From a checkpoint of a small transformer trained on Wikipedia.
Architecture: LayerNorm before each block, learned positions, biases, tied embeddings.
MLP neurons of a small language model. Each row is named by its layer, matrix (up: input weights) and neuron, and shows model dimensions 64-255. Each number is 500 + 50 x the weight over its row's rms, rounded and kept within 0 to 999. Numbers have three digits each.
After each neuron's rows, "fires in" lists the words (lower case) most often at its 100 highest values on Wikipedia text that the model never trained on. A number after a token or word is its count.

L4.up39:439488543387474561587456544557432535559468401460448447519437513436560630493579475456560469501476492514466381528506550443448479476540342540422466538514439498402584486609507500429427459509502483426537491543533498487542485543538489549519519531466447438458474416419583504413538538501490522408478463490481563545449410407536476464426506533443461477506442455549504432532458541531405475465539484482565454534409476505524533487446493567464594534559550502576518525478597546541542545507429560487550569513582468492495457626488549545517548451486555477524462514570458479454466489462464529559
fires in: "including" 22, "against" 16, "includes" 13, "include" 12

L3.up164:470576439498544542529474558463451501499433623561549501643413483551411494467541507389482446525548471451460476533587436576543528511523582470501534458559511453420433560484499440492543555499536549471491549488506468460531526450468478546470483538549486586603479363552443454454523448484565467463496487385518515512577385549481563484584434409542527452547479481531424503524522544408493490589477500517497480530447624486479512438486430559480486599405453523525412493604464529521576426466509599500528554519477549480495489521529485490534448554369464499503469538492520504463541430427502519506
fires in: "to" 33, "by" 25, "from" 17, "the" 10

L6.up252:488515506477490564500454489515488540499501504467484555595498515597453552535576633470552519490439569482504491488552479487501519492417532531524523450461448552613513493534449461505578457539529536520518438580405665562393568457491493518556481459495470475544449470566465441528545484523430414574490628472463469538360484561491481454508590512478488491490539550496495461446585455502533545488439497488464391464530452474418518429546531539468551498495433557482601548592454514460495500475532461578518571457469375468496517533558525526456541497500454558500588543530530412422511553496553556464
fires in: "city" 20, "households" 11, "household" 6, "there" 5, "householder" 5, "husband" 4

L3.up949:467525575466420523465480455499508494442489512496469552557471481581490426487444486438538541478494523540480495531452464509500500410393508535489471502407473527477526570604527496589500501454531538470490524431487485503485492463439509449496551594475424476536418482568458500557489464450488527464490460492505485490587532514569453502474431481517532607515509615479473571494583415507597492546525488520567500534446447563497518538499424535477451551496476580444430599549503465547503462499487427480473483413605554521333496565501531425561475519448503610508560480448555511512403507467534461461
fires in: "would" 28, "not" 12, "you" 7, "note" 6, "never" 5, "we" 5

L3.up657:489502455528531521535492597539542446369411478520491506471423507513446465394498427512492456535528479474504538493507447617518455379490531544583495559615516507459544532535485498398556500487556473601467576601529459492544496415510446446447451443499502558553435436539596459470584557479511490453448473491424521497532496566551506435502473456397465432542514512467467483526557481437512511483498531631499519525510498499528503503590543472512514534373445512474427568550458501595523519510542601576499557469531524515603480468600455446452408502478520546471465577456459474498489463553523574412
fires in: "from" 86

L4.up4:491509708528551486469460504470417455524440529542436523531489512489406497531429528458423514520564506434522569485411556634380562439563527481484478471507492515435459510449521465558533532510427584489519577428419433486556510453437556485480531483503445457486533411501569485479536487544495515561578530381579558466565539510411523529472499535506502551478549425506495482473476446424475496462438444583470529530512523508591466428573484498499527481372444486597508543458526498473592516540486576449429538394511444488571564515547482521477471545498560555494453508490524445596546551437585582457
fires in: "by" 21, "and" 21, "the" 12, "in" 7

L4.up390:448531615428417479449625544530466550508536371527416577438486484549472504483505465547593481509498542587512420593487641487531430487502496447557390467560470531505464563461428452596484468499421443422438547485530440479528469450564576473474426459481560502552494526522484506460462522493555478536562424504512481527565465468527514519598490462499500437534455476527504496499476475511501555448485466513475517388423531485557502539549505496419559614551575499470506586571489412497550467519426471469574452495488434468480510447525489456595511462472434548479511576424575489508576539531430473464
fires in: "this" 25, "history" 12, "although" 8, "hispanic" 4, "his" 4

L4.up217:450460500620525512528401538549430519518516450509546393549585479505459593477567494425642419560497476474495476508429477492457464491503466614502514477544582567486451539607437497435453535531558522485625485491383483412528547525450437535514531534579400555445481429408444524423420517525539562490438532444503598520499438521473548458512504500508533429561500558545622427469478511481495462467504517581504422531462485461519488368589436479545472422520498557465481529533400498490534508536533518510518473479440408461447480484473449511555455556523556576458542548546512514466422522462433582485
fires in: "of" 19, "when" 17, "which" 9, "the" 8, "on" 7, "including" 7

L7.up209:585416450469506608524473626414623546516495513615504491578518464498347471529503286421453476615510453627444526487541572458439539532477493470536518573464497511494482550484477512433572503466506468552569519489516477600522539499427432489419549470537463526548559543503474422523421470477461488530436558437529473484488487522466503571486460475468503563568456426466569499451591477438505584569552458578481530491494532592502443533472478407494498439496512502535462542555508554485522483522449482455416447461532414464480462512479506442456406547512487532467479472483479485550540489589487508511
fires in: "family" 27, "century" 8, "families" 7, "courts" 4, "trial" 4, "tamil" 4

L4.up552:489559561507566475545474503522631579358468563556538618524478456524479505454454426493414499443487488507609512497421486507553521494534559540488544488412466495408405495487426446584477561531536548556438421574430487527454541417468526434524494417514461480559397474527449582533486468453438475500452590393529530523460478499596532499550468521524518516499510422594566548566568545497515453495497487578385486458501570658459474596516420497448479492528487528576555473472413532474496462471598582553476496489404528478493569501436495472460534433480467493484518584514585562561521440471516470511
fires in: "or" 26, "and" 12, "as" 12, "while" 12, "time" 6, "thus" 4

L5.up911:517500528544547437562397457536491555510511538458463456573506510446596508445489445476521493397491470498556503525414486566536480507499585537469471561515448521450544489377456556607427531525472518531517460583486426475564568503520452486491506496488524503438455470547474529508561515531474579492487499636472480474551559517552496444470576503500645482530508447525549499545474365430539453524417445548387514512575545484453500642470438533454489508541464499410476542503454415510452504472435515520404592516429450487454494508549539464526448496506377510424528508469584507505503489485606556486
fires in: "while" 21, "years" 13, "householder" 13, "whose" 6, "age" 5

L5.up71:525448503486510553533468389468526527495511493452559578504508531473501505513516453489439541454582500590522426475385527483528453458475568509501530437504506482496502514486480418521501492546492533478543531619583583550401527549395561515515393515569592500425444326492501465537498466539434462500547448483572563510525426548464428510414539531478503459493421642472553496520445496547488399480413479548522476517533557495399552458482512442377533469530475473496528527475553518517438578459527446477494573505581408492498413517540523524547430583491541560469495453455497384583542541431585467477
fires in: "was" 32, "became" 9, "of" 7, "main" 4, "left" 4

L3.up853:516519506416513621519516502552526542474509528424544459564521490550535553510436422529453590498431478493463582499500492511563564409548454513478564591489533440562509475529481527560456470558481442449489426459515523450509499401385483571500459395493555476462543477506516510520489467549449470482557572565574555506521477461556431568457637348515591479543514558524419498540454530392520463506468534501471579469441472553525491447613598430376467525523495496469478517357454563537504442527463517474406512408487488477441503532477486509517402545492530489551513507495518474460523532474481412541
fires in: "between" 31, "where" 20, "defeated" 4

L5.up335:469410409488494499516421582433407498459534472481455465500474483464511511508571445424514499538503448535471414514492628501548538499471403408445438503586486557553510468520443490446562457559398570569469434575560463483586512502540534521454540457560506471508549548463539485540588494596509480482523379493432617497529385463552540492437635461521490450444557425462489502525507550432553475504528439472465538572460510560550544505489482497490549529562507517534457410414604567573512528535481450472474599504588502431458427531591484512500590446513572503538512488577511526468476538469383512549
fires in: "include" 14, "includes" 13, "of" 13, "at" 13, "for" 7

L8.up972:519444598616419529449483486561461461497531573531577457513425455401537486557455425456544477474533478470555509537490479553503545480514493474521549536540524510434436479502465524475419573472437453480562459622558502511525519403477564521471453436551505540502606513450607455579469498520633564535503486534461595511553428405521501527508445502489433506564496503453497504508488500497464496469527528490418482441477624551450532550527336540486466552498509486495505513424439481505528540525474461515613539536535477521504451516475542502474443491528449521446522457458477438545498481556455481578
fires in: "was" 32, "were" 10, "would" 8, "had" 8, "held" 6

L4.up338:406456527471527561513496386489504467542543578536518431475550635532408463533478425546430551556461430467548519492489451550483405430596517569534523571531570474427466471485473478514533540543547456613479478392450519547468463443490610606446509484494449511502468437455465483569493372465467474512495521461546541496462478483547490533457523391482508468416619521507567542458452520395566441467538501556465479549497527509458578549486465448444464553528510484529512500449496402531525536460449531396460546580456543506405465519551537445491627530438566555585517591446522590428507465425531449472
fires in: "where" 18, "as" 8, "was" 8, "is" 6, "wrote" 5, "known" 5

L4.up60:513514440434458559432412520570580468573514506581498407546554563638472539463443422518493477553507619576494507507584449385480559448510489507488511555476396495453449448456459507486573470479507467484477458568457482464556446502473512573556517411493472587533547537405412500512509497570531497506413553554502501442492549505466559640432567473494485461577481493477415509484486497467495467484481539467496560431469531531523528375603526459491577462553418502413551516359488449551474582496483487454491641455428503483585516596480508457548478530484571412519522583565527600533579500538469515454
fires in: "between" 40, "building" 13, "would" 8, "buildings" 5

L4.up28:558575461433399539557547493506427429530514446480600481485544467453429486477464497510626540499529453483575527484448487512590493483519442494456567500591450490556479512514462467495466446499571452508510464626558520411458491515597474518524461560485569434496470505517511520547611480511533551470533545567446485588521492491505576455511511460582481495551539503547543434482452445473523619529434462601544623536481505497519476483556548502510560542450508534461509488502522453469528487485465507461579482518525476449474527371473471455539480525389418502434520511411493490483455478379382432500
fires in: "his" 26, "her" 22, "injured" 4, "who" 4

L8.up69:548391563525505429490557529509428603483554617493507516453455548464540563427550517537416447558448435487441488530479495510567595539510478621434480412458500501516594519513456436468484503529496470460503439431443558516533517431364515467444539496459467478542466588507492476536503620500538452480552465508469479459513478592532518501610600502465446523555517522538506485507587544472507370546478483431466527456479471497569438599402541491490472489434538545430499484601400595482513457469516533531476539445476424461516465454459458521497434588469559561431534526464543467591495494431462462604
fires in: "also" 30, "well" 10, "its" 7, "often" 6

L3.up562:574583469444440514552539441507421525553461525511419508438475400486437540506529475489532527537621458500452509476543554500578482423624514516538457426461457520403448564472427390488548501476490478484473512450486538535387463586485553623537599511454516521490380393557504532533482490517485480507470486513496520447494484517437582490552530454503471549493466477535417544558498413477484526473503478514405595477563497348508474470466590566491492468486390484460590519594494481489452455523452538455495593515510420483482572511468554469504447526450481524521521525505602476412538482546604543485
fires in: "that" 39, "who" 7, "republican" 6, "while" 5, "china" 5

L8.up416:518422516526420588450484543530493468579452551491538517573490462418484516521591558453456519537566419567529470433523509519554578441503513453476462529525531590456496387479564544536431460544440467526320481545501507562458446563442460513487531496517534505554477454437549506597460537525543543518532445434442548466458506521494464550561573566520479511535561514545486508609480505526570432607436521478502439567494535456492557464509491493471580508444451345492555520449473448565439539436543535479545526449584521536569522472497562541498561561482544407522508445503460505576425515518515475527
fires in: "at" 53, "defeated" 4

L3.up824:451504586457440543505567521400573450491422504461510565525546414502492472484545433546555473551481554481450521517547560429502461493542476472476589584514507438530463401546472453512469504499527485439396487588456515501499606587467430511476461411489539540465473451409416513418545550514445516471463475591564502534532514461480513485457491445472579472459602473516573456501545484452462536477382445557508578477537479550479504435423527497548499546526558575603521497535520556461443475566414542360578498516513480443506480467445412558453409530452474525430518591446553563474568502457610488465
fires in: "who" 53, "been" 12, "whole" 5

L5.up122:443398425603406587489459527519495533464419492570521459500471527477473419418551460524532525553501440497624514513535484476516500444434545540576523490452552583535421575545437406534469496394528445545529511414451438563572523493469498484545357491588438508538566407552523507467521500489606465475450569542471495538511441498475521476518628447487481462523492524563538556564514444505513549580541441512522479501603523484475458449615482383418475535536508512485487516442464546497469579541475455446508546457581491375511512463515502508512507542571527542426502547493484531433489439365519549492
fires in: "as" 32, "from" 7, "election" 6, "at" 6, "season" 5, "via" 4

L7.up918:471459617490498519550568443543394511467482515523517550418544433552493513389614526437517556476561552463494505540355618514493517456479414465500557465486460502500519495436445468492493577490404496539510524599540468503564570463495543496659554468539513642505502405441448487463446534475460586511478532479476567471483455586507456427446572492516505486491536497524482494439449522487479462466511468493386562404511563498580521531530543483494532484413474558497544568466546458533535541455500443481561394468447456445598431399463490488512454573403576539468549555525519464514525525436561505502
fires in: "of" 74, "his" 5

L3.up991:486603479514487514522414553587530539508543449495565551558543516472507509377510540558518545519570483492507477512481531513357506502519490505576549528503421494439530479457508403488552535440580489439493479433413396592537522522523574427531462490480534446633526525510458581530479510508592466519610495476619525482512400474536389523537449532538383505510531459546431528501537461471414574542575494536498505490431568515493497488450511419477459479531544514485489504550556499463411494503475450503498512523407472539465497477399455515453496505513524541547554440505551391412499461418572508569
fires in: "first" 16, "cup" 11, "goals" 10, "career" 9, "final" 7

L3.up833:385504459496466506469483623542536520435483341479558579590477494485458572409480530514560488547433520485474500439534455553584589615464482503471453499548538445483521501570435457531558424443536522435485420498535359465525570506506520549462480468476475419539473448403492526535555487542514485429427445559505506436442525476499467475481539499539467446525533582476500455514524481457586468532454449482513492533431530513504514479450492575514459522507439520607499518480498565461506537492573475534567462441625490499545423472601497521540501511382475560511535575518557483446588519518516617580
fires in: "of" 23, "been" 14, "every" 12, "being" 9, "early" 9

L8.up554:499518544616418508552507459423526555485511558545561482529351449484490495544525466424500523458496422548575490557457449544506533473526485554572377458483611533458576589545409453537453483457516527556513423514537523474563459500460460498524523610487497576479473470438497601430512476502474518428495479587535583529595542623511574470550466531476477445569451558420523570534489536508480552460482462475482456512499506475521423474466464474523496456445506483510457440531526546505595572556588490472458473390551515529438435545407428543450456483573549496497456573520460502492575511489396509514
fires in: "at" 16, "from" 15, "with" 13, "after" 9, "the" 8, "a" 7

L7.up60:515525547496526544422490317458524460494477495538538429602452439484481521411439497546531570528526537435516397489447562432461575571566492596575498530481501493473402510581487490429483495538517484514487430557529523537517572535457471469476583538521441504521487563529414546507600556438467539500489458627408497445605480481534503504539534445467542544444544540554441510538558519435571517541503496602515489471545516503473500516531501582508481543526455490377519487593464432546467466465540445492523491498463397572501562515422565497569486570503423559521563515545543463504532477520500556594
fires in: "while" 33, "they" 13, "we" 4

L5.up281:485510550549542504563441560528523512551451627490547552549436539484467493571479482365486503491530474479614508475469502573418512474540532544515524623638547500475496416536529484422509441563549451447474470521515470537476540470366536524505420396480448549540513566564538477547512534421532529496555546422435520476460587448457417534499497527538484458585567512509578620505497566454464468500502507554375493502519605496503411498587495466505555500448476508489513545382419537522558502532500479474504496466522539471392484478531499444358531550457404494514551557473480562548491485511490526422
fires in: "on" 40, "and" 18, "only" 12, "one" 10, "to" 5

L6.up123:490459575488448468542422583346548486399458512513573507471568521419474466487521507484496409473481468429409483575476516496432443525483510486525484546427483546499476568453475484481467512507496462521548536548464435515560476549611479483487484543590501480496462501549543510480460481540512518391535508436434580461504544492630458524429498528499514492477532555544525509582489478493556485457399487458451435435484556456351419433518478522501542446615433531485604573461462466526487558571446522533613482485523495570411518502432525491508500593414449425473443527543575538418495563562475447460
fires in: "years" 24, "year" 12, "young" 8, "you" 5, "yates" 5, "york" 4

L4.up191:470495460461465544456457498505426502475502387463497566536522521478468562498527517509438475483320475546506499513469539541558467624493543539504533538467516450460479539486480518455429485501515543472517479504495466546527492447557598457502555574524376486480516540509554396470452485562480565511444550511463578495471501512519533537393492456543442531543557518450466516476466610572551420512375561518569541425608516449585481529445499415554544498464438516516421449511526476486457457500492508552531635417389538496548551498481562435607449507544496495627498430397553539585512545494490538443
fires in: "will" 18, "south" 16, "way" 9, "may" 7, "william" 7, "would" 6

L7.up294:408516532495509461506493478517426538501504531541515507469531479565408541434463526517520537542593476548466556555478447469569476485473469452543527563508545537528538622477491503476471512489502518562403473502534515405530478461526491506464538456528457430484430533568496460540469437503478492461522445503433521530508482626588473555409507563509454511548526452544443546472526490479495483487484473511499493433511499401509451514435369560491444454419529474607517435504519580569547505424493463422471588427397551515472571519516471476459437555495661460511399525505579552599483533447519465426
fires in: "an" 64, "any" 10, "another" 6

L3.up978:435503535554454512559465511494537480408439594459585534546506592538494567435384478525449531463462388434487480546508500585488516559458575473608509577481359548471459522473492457388526478489478401454409514490447608529462495529474513488524465491471557494544430447571407633577459491548534474513518540473417521466561444491512495573528531548452524523388549497566524586498522430541487570456423463502452509509403534456525521470475452533466540490476456495464572554494545574493536521461537483529544448514528541531507562440442468543484420566501584491469557514422508511498436499471444392470
fires in: "years" 29, "year" 15, "final" 8, "half" 5

L3.up782:547519490601514515587510589569444457576539448478504536489543510457530551544497459392610375577553516581416540460540553535460501436427507519482489509479519572463498425556555425516546476558451511470502522436539435494562440474590454532481525425492475510545517569568503467441510514518573411460524477394442516526534514522486450444502482516557566460533538600686506527498518453394513501479452435502426571530365466429602511537478545523511436465495469507606496540571519571536507534543536425421491535447514433437496484436476552465480484426504539423462517531505458475486514604539453565438
fires in: "including" 34, "include" 12, "includes" 9, "took" 6

L3.up470:546441557546469516498522569504622497436422553509578408548540494514488499497554534532555484490608456495515540480448441540484427494495487530542506523548547563509423518560467575545473497512540472414435484576516544441564555500446461516623478480512446457563445391515390484510528531518619489443488491465513452544504564513525531551433504468568493433454546492539553444536512502441419580438509455515512432458438538452510428419648503490478565422461325476459603494498540476478540525522444498443512468497536527477490478405564431499546445545403527482458481417449439510550562563436456560468
fires in: "the" 75, "his" 7, "at" 5

L8.up787:457493482483500501443455461535507543528419618388521448549549532498486556408439532429468464520601430504454472533456583501462517450496417490464434480467509524461504563487520443489573532518518519488573479466480490537520398548549472531518435485514542522533458515380523511529500455505485401455528536615493499498540521460425485519457475590524520477495471541604411511497448479481520518490557497498533384447605448480535505607494422483514484480473485465552505500515552526574482566492525465459471532546482602371517416477543503475495573521549486394504526525474518514506541456488480435559
fires in: "commission" 12, "commander" 10, "committee" 9, "community" 8, "command" 7, "short" 7

L4.up73:516440539463518522513450436492501627494475537483484527432565502509501616473476565509562523513519540507506492503365507482473482569512511437585458613499379524551502468449475441523553566409488416469529491571563594491528494489502506548506381439553457544485537527418558585546490520490578455495458525442534532443515432534469509490534435506545491472464546498604494482545434506579434484415519483490468540468500454490439460560491539490567502478490617486540551525509507458579390414557479488466484526487479459530483398493499476529531543473446515491537570525494474393485547439312487455444
fires in: "and" 31, "town" 6, "pugh" 6, "of" 6, "against" 5

L3.up95:424427491546532501629405392460469404463371497511493591459475467570545523532517550538406519458515452426515474554556512548507507469527425412459519541493524490493516497508576540499601473434375564513517543550477435497511502520486487412548540404501513497544452502574498456455437581546491516435543515533435499509486510539513494577535481514518475379386482517570469451482506618489503447541541543481451580511525524528507414503553543457481485515571380602527450488519511501500463536519410475531524523507495518518442435601545564513490404560488423453503557469550529446458584536397566533589
fires in: "of" 53, "households" 5, "present" 4

L4.up1020:521346495497488581592561508500485555525534562498531481539490535468519524540469487482559471464492462551476451424528499453532488515388478508463451567556507486509484395564493515597543403473498526520558512474527480478463473556491454531444409514434409537462520495545434466496467558450502467512587448599421496422555427550471468421521510579480463556469549483487469505571468528484354546482473470496496620496414540461543535557468545521504529507466488494478511466502528536536509449524522540429475480420531546433482480574511439486502522596523437535473495520526480442406428545449482564537
fires in: "including" 28, "includes" 13, "following" 11, "include" 9

L3.up591:532565516497510511454505394472463521483489509477544437517534545491532578554578572463542485524517489510483439522557548585497439542389501524461575472475449493372506497450449560474451533461416378454428461471484427470493518483501483551532504465469466584515521510506486524479494460514410462529561440502446545459479577525546404489443598518401438484483492453375544512564509536500596436578445502491512508538562496576495539542537429429459493537465510513480463358450417454638437499487520427487513627491363558470502580581508669469531529471389484495456586521494499502444505521473544477499
fires in: "second" 29, "first" 22, "six" 7, "sixth" 5

L4.up40:494548569506543448485479442501436461473432462556528518563487446430500439482517472440626472629539440562457485466550541515498442454491453447480497479443487451586502399528477488583492505528526523528351482475575476478564450449495547451561574527445534525448490423509484559455488515403536540471549447534486435528579519563623523472545422599419486477556559404591599478420519473429582486527530475488410511512556468510561529489424470460612499466459453398542488493546537591496546540509433532598590553476453507503497591459398466483548480581431540452414569469450540536500488595435509552456
fires in: "an" 61, "any" 7, "another" 6, "announced" 5

L6.up230:541502505479589518415533569549489456494588548465539506462368541513440499416503461446554535486477465471520558494544580473511631392561529408466519495508526555460561482535433476480536514556518524537488562510440509545606499415574505471500452546500483523562545515571510512472538557530542544443559412514426490524459461490505505451433512498482377541460537609456501579506509508539586463562503520501476463489498546521530566466524552506419516505485505408465473559505464515473399493349493505522604511513497390445485455415447461543544475444460452508509595425499524495534455558618473510468
fires in: "album" 30, "all" 14, "although" 7, "along" 7

L5.up566:435437407477569534500476480522422454469559547519510488528556479559490468500509562489583465534508466575552470516507537466460502522489519508552370489492476558467490497453489486432594590559476508409503453517505523375570413514480484491503492565517429567533397528409424663468513502494551458543512488505558557542504517452534496506578495367499488440472317521526470509483572501476624466495599523494457554461458426556501478464591433465442495440511560549569477551486484530380522516438466434459498528443422539465498566582488504521492443434540451436438481496524534528579389555485558496524
fires in: "the" 29, "other" 21, "of" 12, "several" 6

L8.up42:530509565510509519489429507534626538555360460515525497492527538553476583488547465434432530565470532627470514425531561583478477495532484454495424529500486483487500562452499420435582506441483504488483568487471498572468448472506513572560400564542485488490474574519553408460532485482443487505532504472451528495484506488510395518460467553421483600517460476464520457547512490482552510517598426469528357427510501467641567436558588480447555480516470478514508536542561465508460458509569460484508608518517576466489498586438495390533478456531503532499606561510459422482531497484567606537
fires in: "that" 45, "first" 10, "date" 4

L3.up290:440494509545671492481461449587507502528396547461442520564545543492482505485555493433493506515493439493525487408502523594501537479626552525447515596573548468457516486608554539523464480560462521528469495541462479447464423443495502436515411472561575541506525463430484473523443540433559480521510468406500442456568619534410401480444560495481448569525505551581499636420549553397542481422435618513494501485417493509516416515421581487473464542549411511440483455489464472487559491496517507516588529486508468453466487452434468536527535529542605533456477493497526454534483467575446501449
fires in: "on" 69, "one" 15, "only" 7

L6.up70:532479497533470509511448439499515451502540438442567533495513526474506487501571451546527488596533494503411578598489600469618492479494519429561460471517620539487465447509402475450444454477485530542474491483539605472544497473460529541498528431584506487522494418538554479645489584529449531558472368454518495495532454471428483526502549398462459433478556520450480545520504567458489409588477491524588491541496541461570568443499469483448547462495552411441455496528509429477445523621648435376506580416463533439474434481470494503516503610490555433462488544477464479519489486493475589542
fires in: "at" 71

L4.up624:516421551511481516430496529552510483518469532449536569451566456464503572493471481488422427567476525605439464441462493405452446467414520424591506496611407468474505548495416510523584523540494548500474536529576414533512543414489524479482406439483454506543455528542452464543411476581534460568395480462483527510501441482498332493490388548420393474485528495521535487491494452468474592533572382568581492580493557494553435550545462454485515566509531593474499526552593428469524589487447472486518554523582432472601520436485578485577486578468456595475513536517526487413446564493553460465
fires in: "of" 39, "october" 7, "europe" 7, "february" 4, "german" 4

L4.up917:490474376542574553489475490531394588523490472480555484609489491522516545533559560418501553471522493501518413522506501526554403440509544534536437535520461543449532527543563572497469489445505572456512481442519464549503498486488533476589402549486581508539463440499414565423489548486520536466481513535500420510478437497439408488508523400473411548402596553503518607600452473484531509492566509546440482506506531507458397465491481500426529443525486490404510515531439546503540525575548472542559480476498378466513482441495434533548396504469413572496580490569533504456554561397468530500
fires in: "in" 30, "on" 28, "one" 9

L7.up589:451538561512543453468597507572474431491516421432540500473579507386472509448537461486462509578576530516498522474580460461504499483399549530521518506510516454587469497471448557442645497501507513594467496579459505437547464467445471454488561407606582554540420433454513534546469445473407401524416482463499510510556548444527485506560484564442518607554574485572565476452454459524476495623508494518468541464401506510529508490465461513544496604502517549485456544496525600536503536505449448489422583494454557478410471510442458440427423572479482422432560546474557494451585626490484511432
fires in: "an" 37, "won" 17, "any" 7, "located" 7, "another" 5

L5.up115:528464436587451513453439552463507468510514568551481505538534491561497527477527521471483569509422513513519536533476577556491481590468500514614549512515591486503474505504517440468507516467531454492531533484492463462439460473434551395440507561452552435491458340516506534539488461480561490575387443531458490509457424430486490481418512518415410501553543561471550598452574410531542462601514464441562554463425496590521508450549549492468632513555461428366401583452506557521456470470524447414479475442409495549469491441478445496644417510457508546569527449528502544519508520562483545556
fires in: "all" 18, "album" 13, "alberta" 5, "along" 5, "although" 5, "al" 4

L3.up135:538577611452565526582519391501531489512452562552524545479510530522440490457510521413496441497582455604436600399463490563520583476464449471515481671436544515457494484537441574491511496436476552516478538473513561491581428479494564533625458537449445523514456448521454448437502453506520424533463493499512507567525548534466516528553484506453538498540516544541506461443647479392470544474555470476396422411371454489554473408464391505558491490505465495541524497482529606501582468538495467486531605427445526443502536451427474434550453606434475452477526452521561446523531558523551499557
fires in: "the" 36, "an" 18, "any" 6

L5.up463:552553482391505518500496381482518518458462459485404522548401603428477454525441500523442463482547513457553518470481458458524465573541487460490557494525556478429542503530471455432482612480520578543461468436416524444465494481550543601505457516532512531483429515529431459551446463471460514525537523475515584516645496484558463553455571542475458460506523405490533501503570527515502536417468442505432519462550561555519423418588563534487502580389401462568518531393520537402461479453458559549525518489467482531537435572482482514463494515496455453553573564478476487452523522531531458455
fires in: "and" 83, "or" 11

L5.up429:575475523457545543460477537501498483432468567443487496466521553532514471498511539459523470523486443582421555473528542515529490556516510539456464594564515525539448402627398517425410439509492579453593501477526555490457535480415499554576501570521473417455529453495530517533536540574500449461509540529471467504492503425497525503425457560458438528527481536561536468400544511472476453511495504392629581441509490446551470475529413441519497528500486456498451519458531481474489506600415475577466499529559572506449539471528566431578512571505362527513482449514530547578470370399478550467
fires in: "will" 20, "would" 17, "william" 8, "could" 6, "williams" 6, "miller" 6

L4.up687:518587508445553531552528484470461513484495537499504566535451551533491541411510385415473428509448556461492566464526516433471515455474561485461445532469510555460463597402482375535536537470535525522461428533521433439436609444537581449495401432489534479428534546488461458538413561348538559460556537548512548459498446555501521503528471477457446546506626464486443484490520512431544563582476449569440522479455557533511451456542439498594468436516606519485510498565517554556522569430531533488501492535427452540526525527626484546532513451511436425493484522521511514460477403531536549449
fires in: "and" 21, "second" 11, "or" 9, "london" 9, "walter" 7, "northern" 4

L6.up184:466549503511565599434471583576457489443496593484579604542535503487413512454459438466447514450612487522567446546437553473449556565463464549522511556478593525536463530439462448471476515487537524521453531470590435476561454396391383462510511492517560537476524550555489436453609500436517566548479511448489597530553498461395495534587461503512467549555392503511519556450399462461592430504551587533510456513508555505540428461477513528422530511414464508488422490551533464530508474519424502450531472513403544480441479495549541520543442537515493470529412465478579492577509533511472484561
fires in: "the" 51, "his" 7, "there" 6, "he" 4

L4.up733:422531495516394468515457492551485477541522524529546545584516521519531468439501531490473501485600523441519623406402495537530511426567448485505473401557495454422478512504476445409465500527452541516515496506501378509458565527495506566547464551473607492496496502471402529513523502574438531505553500534427384500527489594394432521501471426484566521513423506499549528529553484462495516532486505552512405542535505470578525446552460508458455436558441522550390535462427520496552475536483511544552549533529548523582533558464450444505558511501521424529520613488455410512605519532445498577
fires in: "that" 28, "of" 12, "connected" 5, "announced" 5

L4.up825:445515589503549511543507419516510558519458535464476516445494493519542566492523493551473472453530547606467496511492566539554504443537442396511499510487490478514518542459478548552526570447518465508465479584485474495526447491454471525426524461473482519455506434578456543467534417483441460528531542490468540557490522481461441459487496501496576482371441564495522417497546466568473547427491518507419598495471587592562431511594530397465483436559566488559492494557494552472530404423496511397402576599519516483578581433475535436463542473607603610554513606449535406480582499435570531445
fires in: "of" 47, "time" 5, "background" 4

L3.up643:522570478426459515488464595466466410443517513420515515538550482463478514453510437411517516606453523460498481551541455481466478487415523460464449469421550519473496457484544446477470545518545533497550498489497473512502441516552537529552527551520473520459451356514596455522493580459561483507481437588431521555460483455515500449450466523514552503464500538487598544541526510519428458450436508478564472519520625504575523626482476482537452480521442396549477378527484422515528597454508451476511496474479422445547555433450517488520536458497513574495442462512422517490572628505596462494
fires in: "not" 29, "note" 8, "musician" 6, "actress" 5, "notion" 4, "piano" 4

L6.up109:553554500473463480518391526489603434458451571487520503521497460530571417543570437475511530534536414466507473472486522493544491535438518606509482461457581458471556538549391498497533491566517536457524480510564486500487593477441416575547481511512494486491506533554500572533486412473523469498451468557487541460550493542461432587526574549497488487472359505406542494514550470523529428604400503435418435428579494426411536457541520425521436562387514443449580507388456497456593518512463405500562547475551421515572540431475529433346545449516450512434476493593562497525486496518563485458
fires in: "of" 14, "from" 12, "number" 8, "summer" 7, "numerous" 5, "some" 5